{
  "warmup_steps": 332,
  "steps": 6887,
  "dataset": "wikipedia_en"
}
MLP neurons of a small language model. Each row is named by its layer, matrix (down: output weights) and neuron, and shows model dimensions 224-351. Each number is 128 + 24 x the weight over its row's rms, rounded and kept within 0 to 255. A neuron's up and down rows have the sign that makes its largest values positive.
Before each neuron's rows, "fires before" lists the tokens most often just after its 100 highest values on Wikipedia text that the model never trained on. A number after a token or word is its count.

fires before: " " 41, "==" 12
L7.down1417 [119 113 140 120 147 122 113 112  98 140 126 119 168 131 122 112 153 121 133 124 158  93 126 119 115 121 109 125 156 126 125 156 143 122 104 138 132 122 133 122 111 103 114 113 137 119 114 126 104 130 121 128 114 121  96 145 162 128 136 133 136 131 132 159 142 100 141 133 148 168 170 141  99 123 109 116 128 122 135 121 169 125 126 118 122 126 168 155 111 127 119 125 144 120 142 126 109  91 101  93 137 126 132 101 141 135 148 113 105 133 113 149 122 128 131 133 140 158 126 111  79 126 125 113 137 120 158 115]

fires before: "-" 99
L5.down1095 [128  93 122 150 150 154 127 164  49 114 139 139 144 167 108 137 101 136 112 132 129 129 141 123 134 103 134 131 121 127  88 101 119 147 104 105 108 128 102  97 119 122 126 152 158 185 117 144 142  89 120 108 122 101 150  99 112 163 132  91 111 117 142 146 142 134 124 149  85  85 149 104 140 144 126 130 142 161 155 150 125 133 110 118 157 111 125 111 134 163 129 126 136  83 121 150  87 149 140 163 160 127 145 101 142 140 137  99 101 144 149  93 174  84 138  78 144 140 126 132 177 138 105 112 161 110 136 104]

fires before: " " 49, "hold" 4
L5.down174 [146 143 109 120 122 109 132 115 133 101 153 196 122  90 146 129 107 135 136 141 135 109 118 145 103 151  78 137 107 148 135 144 109 118 136 138  96 164 125 172 134 116 133 124 126 138 166 152 101 115 115 145 139 167 113 116 145 134 112 189  97 126 118 140 130 125 148 134 144  93 158 155 122 122 150 127 126 120 129 127  91 107 136 137 188 139 128 111 164 107 156 164 128 123 160 128 176 135 145 145 136 134 107  82 154  98 110 124  88 111 170 177 126  90  75 109  98 146 133 100 117 134 121 143 138 107  99 139]

fires before: "19" 22, "20" 18, " |" 17, "18" 10, "1" 5, ":" 5
L7.down544 [147 166  74 125  99 117 123  93 142  89 156  97 134 115 122 157 106  94 129 130 140 142 137 135 133 143 125 112 166 137 141 131  81 130 143 143 111 118 103 115 133 187 145 134 110 189 139 113 158 132  79 172 146  66 127 126 100 128 137 141 121 124 206 133 161 123 138 110 127  88 133 118 118 151 157 124 155 103 107 163 115 123 119 131  98 166 117 161 127 159 156  85 124 137 119 147 127 122 137 139  68 149 196 172  92 193  85 140 116 125 118 166 181 139 123 159 107 104 133 137 163 135 102 140 129 132 133 104]

fires before: "-" 70, " football" 4
L5.down7 [129 161 102 119 117 137 136 172 109 111  94 182 177 125 140 126  97 145 142 122 119 144 124 104 105  91  93  90 150 138 131  90 120 137 147 138 125 136 166 119 125 154 102 162  89 148 124 106 104 110 120 135 177 142 195 119 124 141 105 110 153 147 105 127 148  93 135 119 114  92 146  83 152 123 123 150 137 170 143 162 114 127 105 121 205  95 140 106 125 150 170 120 144 131 117 120 154 129  87 134 165 149 158 125 134  97 149 133 146 113 122 139 152 139 111 135 155 120 121 160 131  87 110 103 101 100 142 135]

fires before: " " 43, "born" 6, " –" 5, ")" 4
L5.down66 [ 88 113 193  85 115 132 132 100 118 123 112 111 140 147 161 174  88 148 126  90 167 117 134 133 131  97 160 158  93 133 141 108 124 108  92  99 149 148 123 173 128  79  82 132 147 132 122 146 123 108 177 117 164 101 137 114  96 114 115  75 112 165 119 153 144 152 125 117 145 178 121 124  99 108 113 145 120  89 149 134 131  80  81 126 126 152 154 140 113 121  97 153 144 119 136  98 127 167 147 118 171 138 141 154  93 123 148  70 137 153 153 135 178 152 125 101 102 104 114 106  84 139 114 143 111  85 124  94]

fires before: " " 83, "20" 4
L7.down1204 [106 153 123 117  91 122 151 101 149 107 138 151 179 124 146 127 128 146 102 127 128 160 169  79 148 122 112 151 105 172 125 133 105 121 105 137 143 130 123  95 104 170 110  88 115 126 133 174 150 128 134 149 107 119 101 135 108 147 124 157 159 101 124 107 138 105 124 145 185 112 141 125 112 146 132 110 168 105 111 135 156 109 153 112 126 227 117 142 128  94 122 125 118 134 109  71 122 131 151 139 145 155 136 169 117 126 149 109 134 130 113 144 151 110 101 156 106 132 144 111 110 117 134 155 129 123 141 132]

fires before: " " 61, " the" 9
L7.down1040 [ 98 129 188  77 132 151 135 115 152 107 114 161 165 112 149 140 127 149 140 142 123 106 113 112 126 162 110 131 179 133 136 161 106 137  79 121 134  72 118 152 131 115 178 140 173 162 106 113 127 134 127 159 125 143 103 108 143 121 146 121 124 159 143 139 151 117 157 128 147 127 137 140  77 107 149 131 154 116 125 143 131 144 124 136 137  99 119 129 107 117 110 127 164  93 142 110 126 142 170 120 157 114 139  98 104 128 117 115 160 111 127 155 127 112 100  94 140 142 140  71 136 131 101  84 162 101 103 117]

fires before: " " 29, " the" 21, " (" 10, " a" 4
L2.down440 [131 137 156 111 149 127 132  85 164 125 121 123 130 141  74 145 148 141 158 115  96 134 105 146 152 138  90 163 155  99 120 158 139  90 127 129 123 111  96 117 134  79 137  83 109 124 118 135 141 156 149 149 126 145 102 142 127 122 113 127 110 144 164 110 153 110 119 126 121 114 190  93  75  88 109 143 115 111 135 133 131 123 141  76 117 164 136 135 148 115 163  76 172 168 141  80 114 133  94 109 141 122 119 160 123  96 110 106 140 130 125 117 146 161 124 114 195 133 130 136 102 135  88 122 120 135  75 131]

fires before: " " 84, " |" 5, " June" 4
L2.down389 [108 114 180 143 137 100 114 125 123 127  94 150 130 132 139 127 157 135 199 149 141 116 109 129 148  58  90 111 158  69 113  97 124 129 166 144 117 133 121 133 124 121 119 169 133 139 109 138 120  73 143 151 146 186 131 115 137 125 144 133 137 146 119 122 173 133 142 110 153 105 123 145  89 134 110 115 153 118 101 184 130 102 163 113 117 110 147 153 125 111 150 123 161 142 158 104 166 118 170 116 159 160 154 119 151 102 146 102 174 119 137 129 109 137 126 164 105 160 165 161 140 135  99 146 139 105  91 147]